Weights of a small GPT-style language model, trained from scratch on English Wikipedia.
Training: a variant of Adam for these matrices, 451M tokens, 6884 steps.
MLP neurons of a small language model. Each row is named by its layer, matrix (gate and up: input weights; down: output weights) and neuron, and shows model dimensions 128-255. Each number is 128 + 32 x the weight over its row's rms, rounded and kept within 0 to 255. Numbers have three digits each. A neuron's up and down rows have the sign that makes its largest values positive.
A block is one neuron, or neurons of one layer that tend to fire together. After each block is what it responds to, as a language model described it from the Wikipedia text at the highest values.

L8.gate283:097135179126164146180097060145136120130093150161115164147143141093159132152106078141138076137134133085127111133092147094127125118116143106158147134039145123144131121155098160180112128090115114165156164196126120094137203181091107163102144160170110143153146183131149160160103106153145114148167176129096092135113219145143148129092118122198159102152124108186080072215143130155118115110106
L8.up283:113136183187166056131104072124127064133119160144108120119147187168089098166127086085130160057075120059126121116087099088126085125066117159153149128057146108089090206131134148193147130131153105155157133161115153138120147158110167175178079111119121133147109193115155191140104089147142118158127114089135129145128156083144120084146131128164181077165094137094101146124131115167142114080122
L8.down283:137148073099073165137112123141150139143123111098143168079126120119136076111132160116092092131144103161110157187148105173123131202146177088143189149110144097130103138116136088125090142089083126114117136178093148153134175156094083131141169130113109190177088108116156205163057205145144099120123084127141190075146158119114077155137126103111098123108087123164072119165154128165146124153142
Responds to: Commas, semicolons, and opening parentheses that follow a full clause, before add-ons like and, which, including, or while.

L8.gate544:094130162113102131133130122096115165160107105112083143118070136152147138097068130142146109105161084112087164162068159104119141157170146169148128091101126171090125081079146117167130049136161186125083202134203190160156170140122105103174153182180150130145143124125083150115116184131129167133076122130112177147142066155123076152188120127154142115115173149194168094112145155069118130131129
L8.up544:110134101149153070139118129128101156190154170138121140103166155132063144121111122172104181144176171157171123147169135105146098108111105144139192120134123076112133193097145137133186112114099162126125134097057113143098154131083175107077101095076120104043102118127162093098211125112091103108142134111117094130115172116116109119159112159097069141112143142092154131113184150052125162079094
L8.down544:123156204195105127154143191137153139121159169153136144099090185114138138112155182119147122148131158088113151118139139114121113076100135139147112153144129114082100182166128145131124106097121097095090133158089149130106154176136145134126166125163166038130106144113139121136098141148127129127146096138099098086112131220118104124123159057119118112179163087108103160159078096119150151105149
Responds to: Separator tokens between fields in structured text: pipes between table column headers (League | Apps, Year | Category), "and" in section titles, dashes in infobox lists.

L5.gate7:158174109152171162076161039149065116171154180114093148109077155141099118147140115082085113104176103125173169134074178151122165169118122121157136138103163077105106142122167066184071117144075098099088155116093140140081106122120106131170130188119100120120140118165118143131139159123113132146100101189130141086134109115162108129113145139147082091101153113157046103150163094117123126172145
L5.up7:109104067121150143139124194138111127097145112115096150170151099082175121143121162196107138114093138131143104099130154127115118090120132115115175220157163069133104166113145170086165159096123150112136106121126136082199148091163118167109048150139177148145113177091209142134105101156135052179113106125136159127131153085130165092112178179137115115138110119132095153169170140176158140087149
L5.down7:142123091084096119155147133110084115130110149141103149150138174147106043104085096123056106104130086111123159168133157144125163187126122150202088168145155137141147130109161128142166185141111135160094121167139090190098144150163126073117089230098096155127149150126204163148124181124087149139108141108087174122108083133161155134105127096193074163112136127123134140053113131160144139125135
L5.gate86:105096146110152144136146075147115136132131162156118142092099146083197100095171113058077072132132143161206130083119165136095107123099177136159207171115137066117141142106177144163117115091070093111145180183092086150117092154099111132108144127151076170146147100158086192167154144180143062164150150168149171155140138133144191111143114096152143125162106132085116137090127142175178153144135
L5.up86:156138111110103168187194132160119086135156112115113136094115065117137109118080083199164147116127166160092063140160160060140138095106154166170078111069132116160084161141150105156158194155114060109124091135137140157140149144183164067071139164132128141134118164118111094160205091155152103134172116172116135116116123145084151163089184172092113108127137092145132167130082108137125104157071
L5.down86:141160145153182068148154170138093114144167105152143111127125151129098104149060071094156092111147114120145123105168196202110079107180137160122087136043126119086171139095183124122169116133100066096151131162119152165125123120156119156052149112123140150162179105061129170130177141237174101208194103112085141176103132144114146126131175136175122075080145160132140121088137098144102151151177
L5.gate463:143192137154092162135133092091033100131150075125104118094149164166114206122092036130091132088150112144175131147148178085132130092115119128130138100070111130070089155055120092125146150135067168128128115202089105121117075140095140086105123191142102092129187148133141185113145166119159139102136061147131152131152126150136164103121120140113124045129160109110118181119137139113136165154115
L5.up463:142114113140157154124094120150176157127042141164075143049170114106159211122171150083080135092174106135141131136111178167157066140137105091163148152104153101121116135163153130165114158165096156110104186155108093115199115136123147112087176154153121101150130129110130196116103168121124142168164109166110133067134084066184183098119139138130126119115104172138097129120138139083136114165111
L5.down463:144089129077149102127116178130107136088147134158121157135175130116084134115176145140115114124099148125101175175080125187129125154133114142127142160065141096133174119121199129177160130167105080119164142133133132193183137123161115144065112100051145070139166108163180101162147114111120146136173165084120135159084110110131120131115158097138144126140124114155046121156097106108091077144166
L5.gate475:142112138102171119124160066158166135175154103085122145161107130131066116085135105118168155083076128153215134178137097120153099148081153109099099149191060144132101167107164186126091142153146084156119092144125090126144130132149127101100146147104106092162124160118129173151197135103125135114121151176139122197119141178189107120164103147104118082027126131118148167064149144174164149163126
L5.up475:116128066139095092145184126073121085150137046159137138091119131126174106180131109168149154182086105138141098123110099179129095131092175140104182089138103149130168127186123130189160116157134132116091139153106157136140090153085115105107130161125130127096175050146100175105101116198148112081078142157094103127107126060089175089101220066160098077120124151137143122134109089121207133150089
L5.down475:156156201109126137054123117099123109168147139123138116165113153140148157152041122076069131116154139147114189104101133115062129090113077164150170118067153140051072069149168098089135103087081121093139070096111136124040132144138116118146122148158153088066080061149158140125083110110088113142073143184152118130109124070136153090068159120160117083206128129130133104143120140123128083103164
Responds to: Commas (sometimes "), " or semicolons) after an item in a list or clause, often just before the final "and", e.g. "ethanol, … gamma-hydroxybutyrate, and", "lynx, gray wolf, jackal,".

L10.gate225:130144119100192077159119107159116119095111109106128089119159183101108072144108107145142163132134061055095084140137134114109223091089143159120102104101149187146164158198119166152131108133120149101131136131130132154185155169130146174124171152181122159157123075120137164148179174075154089174144215158132115117090089167179126104055141097111100112152195138142153096109170103098132171105115
L10.up225:157107118119110187168178093198109094180128161211123121097134162106133153069156122116096122118103164123115159097122177107126127129144158156164167125122124109168124074096156142145096116155147134122137083191125145153169147174085173145182121158147122116157118130191144142153071126120175136146139110133124176153116067140136110118164172148149101117109137056215129100146111096090117103179103
L10.down225:147166145153131127104172141151101115103170124080150137150118129171109132124130127185163173100132089114132118139116076128202157119099096113138126146152097136129140165127090156132184153113145138153112091123077087137048145095148130103099088131128159161169137136094106093113047107168098097171095098129143147090132158154158126082096118087147102130113116121156134109094137133164165126105138
L10.gate306:119087135145091125114110102132148096135114122058099127142157104112162130102137070151075179178121120133121149085092193125149168084143190147075184105160109189081150168112151117119132118118141092132112188174121091146117138108139157090137106094146138124141141123088097142106162098087148141123175162147071059141131106141135188161163135126122087171143148102125174105168125134112199086128117
L10.up306:151112111133131114079159108117092162110115135173142181146150118126122094163127149141128119189144115093093151105152128114166186104144146101159155149096041132175186170125163211177175133144093176146205132092125118160075093110114062176162090135162192130095087122161193088134178138111179151166098168157127090113151148152148142171104154075121122127119117130171128075143165112194126113234109
L10.down306:178100118166201139050177139127132127123107140143160126101120053152057156158142156120125160147138113133099149128120104199143117151131128057134153181138177097104109102173119114103140147150116207100161151079101063075160126100077088149119143091110135107121123138144111175111158125207180135109108142138080144109116101147067148088124123105154145096139153152132086143058104132089117101143149
L10.gate446:136118127115137034119133179149166107181248161098132104100144100138126200101047165170066098092166153095166124115137095161127150179145101167116163112135131170131139106174159145110168100113137135127120126172169170100137137116115109098124117105108160124125166132161061121042180087140155081137130133141093119144096103174169117119139107140163139154186167098112111169117153158157152171129163
L10.up446:144151154109153139220113109192130133177118168124155145132144127137156129112124108152189121135117144128093095131196147141190162064079086119152094086160108164150139068179117091112192069130143135075120109101100108059128115096134066159124104068135074201165138140114082147086106153188084109164178158093126117124184105149093112168116172103149176111115113092082108142144040139124133130097134
L10.down446:135107127133166107107093119089096185135114148155130129099132140160137175126157135142124120128087146119150138151146129115076101120157172118141109112164120176195077114114201115109209164091180109102165154154135122158083158142099131164078157089107145150082085089144073094121075127122200142169118128142146091134124064150119085129080110110148146155119135084197169089126148184108142142164154
L10.gate528:146106150146085080121139104057105100153142144140143111080094087146137121136082125170072122097161121118142109111127096132145163125102163175139116080167143225188147109146093123104160129154165138139093228080119111153132145098150070118156074113148200131131165106166174108081115160146111123123120131160110160110135105166153139094126153147147188100159112094182123071099108135151156152110120
L10.up528:082173107147159055117129123143105144110092135132125171136124116119158180118127150134125148126171145145131109113119206123159136119148145154083167106148139166095109142107177093147138163121091188173095141174114095103175200086095124097143046102143072110083128145164160096101108104162109100144100090159124135108120162119138145160167122139152125123141092134162131167110078180096144152088087
L10.down528:110116136115087137156112064143111129152120122124168161097102131149085109108202173167084144187139162117095134160123123189139085080166162087128110148170162113208153104122206105126105196105091125155149122125115142137116137108110136128157156122136120190055104125131121136154093161171122140110148074153144136162154121217134190119180086101141203081111075167123096136106150119115069174136101
Responds to: Words just before an expected base-form verb: infinitive to, modals (would, can, must, 'll), not after could, plus subjects like they.

L10.gate159:121173144187154082166112108098105143121117166196138186094133086088103047158115160101194108148104139098145157131062132153138156108178102168067094155097110091130131119181115159157082122133121127104062131136120132090214095129106134022129100200115118142100081114116193116142091128130147150116105149157133123119100158140134132122152196104114135140109084163102147176150069150135183134140081
L10.up159:090106119137114094158074089140142154113100123179148160068119085161134170105108073152137141105104076151139116133104136189157126110121145144118081102101154097174107123097162059155039101137173117152115137077099160126140177138088179152101085110172153135128117187097144139140131096179105187209160158172098125133128113166129175137123112106117168185189088106121136142126103100105136138116144
L10.down159:093085143130094092108095174088108135113097136103120139197168146111119168145116130104113142132167184131130119135121138126102152060087111189170107116114147136132097109098116129135142125126111149088092131159080084198148092165077088126138175193130174068088097125192171141105154138073083090154144116126085158119157173103098127067138141031150146134108115113181097101134162188123139129165094
L10.gate473:119087132128188115134120112146101166099085151158103113140185154097138160069142115129058114157198105128112149086101120178128135144099140135196160072195150098082185158108081146098142098181095124137118161177170082137218108137070096106139080142176138089116137172161165177073169136137161132122125145155149128092068075158111120097187149126168139133123092127144183106167139098135124133150122
L10.up473:115125154125120145160116111112086078149130084205107150124141198106113187174124105148099127089170145076122180082183104124140132143124165155125189117102104116115097109147124130106100108127102155100111178087121110158152125114065123138187054150165117139127106114136138184084151167155122107116182137090153157087112145152134126140146164163153112153176167089113113145172141196159131137105104
L10.down473:112153130147099127092143098122149135111111111157096080142114124148115131127137070164159097116124087121160107122119138121120175177077077117102143149124119102179061116154136179115115161147204195141164093143118118128129167066097150079141099069137122079149092129125137126090138156139121109160102120104133139107113096138095100106127156094082115126175130147165134112103128137136156138092135
L10.gate502:110151152125129189114106091120134177095180117113105119099092138129168066118112137113133086034129127111143114106145140161084157119067146194130154184134114138174136184097144031164072128142074166134144175150165134202115087121117197123101120109155103092137122147127076171134140141135124096149125139129126077109157175140120141165154121099160082085120096104118133144143065123125124129129103
L10.up502:115175118136163152093105172153105164110142061147128128154138227117134109148099151105135196139152119093092159103150125087137139160101096193112151171178118126136153130132167121190064086172133085073121093145130092196107096101132142139138102118086129130155139118105161161148141108194143132195147179109079167175150130137072130146140104112070140139115118170114158119178117149119095117122055
L10.down502:130102103097217123121146097129103101107188075168098101129064102140110116096145106134150123074088161153155123129128145136114205121145169106144100123105141131187112153116099151132112104156160133162173210062140139169119130088104112112102215056099140165190171099096106138161108138101144173176179093151188125106136122130122089180177208153138122136129084088125156104106126088105105119136103
L10.gate673:080148135115169089185197131175111156162195132149115113147108133074154144090117092129143096170121075115174170157169147122131136106150147129155086118087147148123182102157137171129119124196128139129141156154125123167127113177103129195154135127129151137156076146106101149094170162098166095137110098184099129171083078123159127158147097142099087150184093095113162170125172133132124101179144
L10.up673:103062127127128105164150126127138108177135140158072105134142131141073110132142146142162099175136152154092101090137161115080128126138187156150155133097093107124113156155137142133143088091132090148130098120094129129120151223125116082134180117116187109108173120078127149157168090119124104110173142115102131125096154102157130153053120091113079144088180126068114131104129132112180108225096
L10.down673:088155190117140185123124176158159161143149173105112152119088114162143145114156141132149179085135151144137091114127153148153146162117117105141144157172149128189088091206073190155135130095130130123115115048116190087130160059110082124143134151080175171115125132150118185130074157110172111103174094118162159136174198111142155086094140084123088097131089115158068123121136153142169166129083
Responds to: Commas, and sometimes "and" or a word's end, right after a complete clause where more follows, as in descriptions: "head is small, round", "tile roof, there is".

L5.gate186:112105088125083075104159083151124149095097154137134161148140123095110128127089162124165193162074118130100139107139092135104067194150152138114127166151158172113139118129100152144145140122111134178104122129143101124109087101114007094147104141134152106101114092104146139120127183142120173136146167096147123064166112215106151128129123147117187106129117104107075102075143132109128129125118
L5.up186:069171129172111071206082112130086090106058102151122049141147141089142150153139151115126138142174047120077171085143142128130141144120158161140157093160140083139116150084061169123156096091114165133119154179102118125112137101115130142162146064123148142158135148161149105167185152191141111166124174174099101145175181138140146161096150078142195138111122165128172080127124139101163094065144
L5.down186:088145050181130123066066115139127055152126109166152100145095153180186120129130135163078096166118150131153141151124155211142134110154071130165115123115148157111177110155108124170170118096100139129104178057105069123114125145086152113115138070146114194089090172142092065138157121125103202203092113081101156115110125093092113123122136111140096131148099114129106124086118140151150153107103
L5.gate376:137141121195142061109078111107107080090140170120139063088130117120076093140165139189083109101163126154086133150070177101121156153080187190108088099123094148089127132096149077108164117159175080145150131179109097188141121137118098132135138109196160141099155125183174143109122140130088138140183123176076136086135087181136113129144137117124110129111134144177082159144118147120162129087117
L5.up376:151154120131092162140101074164084140136133102097148168188160066157135115125133108131124127122068130062114088101149149136175063168109091147159111175156116106127075167179162125165157073132144177149195083160112094131089180145136098151150127107197115118124121114174150108128120085201150139174126125199071143113079178144099150108143118100208121072190150089127159115091145135056143091107131
L5.down376:185162107198112137129137114134138119174101096092149074076178132140116160110153183125107139089102126157150166141145166125110115105127112113150146167218180157104169121156143139150108120079072146140117102112117164085161134095079136133110136106090127133137185133128133058091114194119068188093130117121081116165119149159155154082048139137108146130143185158104095095087137089107181123108118
L5.gate625:119091161098127154128073138133074107140144094107167069095092124114167160138126102155093089127138116154144186160100121153118155128088103167088095148133104094110112139105189064147119126175143139054123085155124131141134088101125053198066106096137095168123178160085129095127162108116111149189125093132114147085145046177120176120128177137156094159145123150142099130090133165074176100148119
L5.up625:151120110182089050164146158101165096113140149158169107180132091085128087122143111100121099153164095169098134150140132147101115121114151105083180145146100151163116160095183159139118139122066160080168116185111117120140090167095173162120202133100112146157147111165151127067191177098166105084111100108123080163131141121194087151193144123073155166125135177085119129102124128145149155201201
L5.down625:127161067186164099172109172143135172088103161129112221098166194097126148160117088137199149179122112176142084069105098143133095098145148131097155057098148117104132090151140131107145169192125067139124151124138180166145157113162145102149107102183114162125057129160142102116103153143150142069135133170108149113125145091156125107108059108181146162109113122128161137156095129127121217117102
L5.gate638:151116120100125125114091137134100161045102111117072148114123100111206093130127079151086151095123155106166124123113133116201151110153137150133161085148102181075079100173129105138111111151104134185118071169140093128124158126119136137119122182194056143101092160137131117093129134119156068084180131171140136095146165171136169126082146124146183151108075077096120073136105130082153159105127
L5.up638:146152128140106189133123107133121136180179138106140154093138132120113167159153148117122097141095207108146146112087141173088126111068169166144119133105151154151089156107132138163118096117132206176155178135126155172046150114153166133128145094104158100138154136144163133071165121126119091124129139133085187182172166125125162073124132165092107096167140144179169143128059132144063118107188
L5.down638:116091130064112143109077125114168152108177093103191157167118061112119170137184148135112118159196152136102098130123150149101175144154127090117093114145116159125135106158129135121123066122107144120097122064134143123147100151120174089073126174167123132114131121180105167135164156118130130141104157127042135097103080105108075141166143111118115129092108133119121108116127147077097132103138
Responds to: The word "to" right after a verb or adjective, usually before a verb: attempts to, prepared to, ready to; also modals like would, could.

L5.gate256:148121098148145022158131131156090139162124181098078102160152095142131145172091096106180205099133116154147122122111127091133073105168087128120093148131098150115077173126141121092134121157118124114138144161118102110141073137151069139159130126120134060097113196139167151127127132141131086141088165140136139147181104133124163107163147137147113141159117107153097162024088099074174202139170
L5.up256:153158151142108111132165229132158142130185079091111147095117090168108131076126152116174113100138111185103123104132084151158146162147132149136164126141143126120132081131093148147127176092075091098110045096146220130136130123111147106083142123128069174146124119147080148119176105104126121151124186103152120096147096175063116111098114174158129100175130155120066103144126171107139147168142
L5.down256:137156140195115175108092170173159141185153115116063160097157100128112107173159136144143197131134122136125106149079147154114144145111136089128095192130134167063104191161131144097211116086156181184120095144110104134133138174175100147117079116163157097080107154050084068157127162172114131123149059095184088101113105140137159116153107102079147156091086147167166128091110137122154162121097
L5.gate448:163112147164103070174091126152108117091078081121068122130179170119056103081111148101126131165144115197085118118118158155137115124121067153216129105135138099078139127141140167065141064119090153136108116143212128167144112121089175088157077122129065133114115120155124118092140097114146112137049137103125133109179126149115163093153104136178114166082155159145108153115149193161142076182100
L5.up448:137144105142116118048152113096161135142128136176139201102142159118152137117188104122139075149119164096104107069049173125166128106110088139145081112146138114094150097113183123140201130136106140142141098151150107146173076104095173141127122140113107098169092132145096096179139133178200222114162127120161100126155108105134128107135148087145097169198102115096167123136101088150068081092110
L5.down448:188159118107152117180141072167145147164110137117115171119095130117177102172163077106125141126087083137168161129101135102123135142184108129194166139126152155155132142083138110081111167090153146148127095089215117105104138136083106113167107132133143093117132137117055113111143217161175152142129089144056121132122098131131108095131140193090130138067119060185118158191123190199184125120096
L5.gate512:097089183148086091124099092125121152125107089138081165161118130090063176138102104146095101130177153129134159144090076154167143155122121100129109145136201150146115161182144152127087074136121146218172142122138128164171079166119137090149191101089095138094090067123123112092143063132141062103096145085101089136132113089154173129080111152165146123061162138153085120096221155111159147123081
L5.up512:130113138099059068162118120119122162153108051150122141103165161107065141126142118078078127111219190183126098136101073106090165147092118116120113120166157124125110123169162143117113083150132159193109125159136113094121079094128094120132122135081074116080127111146116110100158139119186080147070107123178174182186203170123149107114138143144087178112168135199112089150189114141150152090100
L5.down512:120092124126158197058101149096097070169125162148145147174105172153137122149147149180155093170108125052108171144050131146109168169205132099133101157085072115094155117132106160123121111122093072155109117097131073120147149167109117116128101161149147092160126073060167178164134111144108159135132140080063087160116116063137074132101120072136203119070123077109137103144154130120081086168152
L5.gate536:100156102196132063123186075088093161116119150120152112111054144173105109140177118094095159081176091152158123132083090111143121113181106149113048126143144176126109115170151133153180068146131169098165109156164063149151139093126088148120141116187152116149147154178107103107138181141086094084104133099155129099113059134138106140095129139115099092089152121168165121108189111129137140142129
L5.up536:108169108176144113124109082141153102118107130194121120105111134089075170170126143087187057072126112103163133187134106104143059119153145149187078132091134157147192126144108155103128118104121171134104105151124158163131133112198110026106149172143179116166116151153121129166124120114117129059161134150158158097176196066165166147095091143131103128142097113123141102147126124099178121109103
L5.down536:093124183121092092147138167099137074147174105126169112143113101105107117165174111075179108136134076116110081095159120183102104135071101132075130106120100146138131123093078131154125123115102120105169171111134096079125081124092114168090168122132167146092179131114120074077139090115138138097156125112168176150080171060189123178118089144151189150109135174116130164126217123165168102136192
Responds to: Pipe separators between column names in Wikipedia table header rows, e.g. after Tournament, Date, Score or Category; less often mid-sentence words like an, of.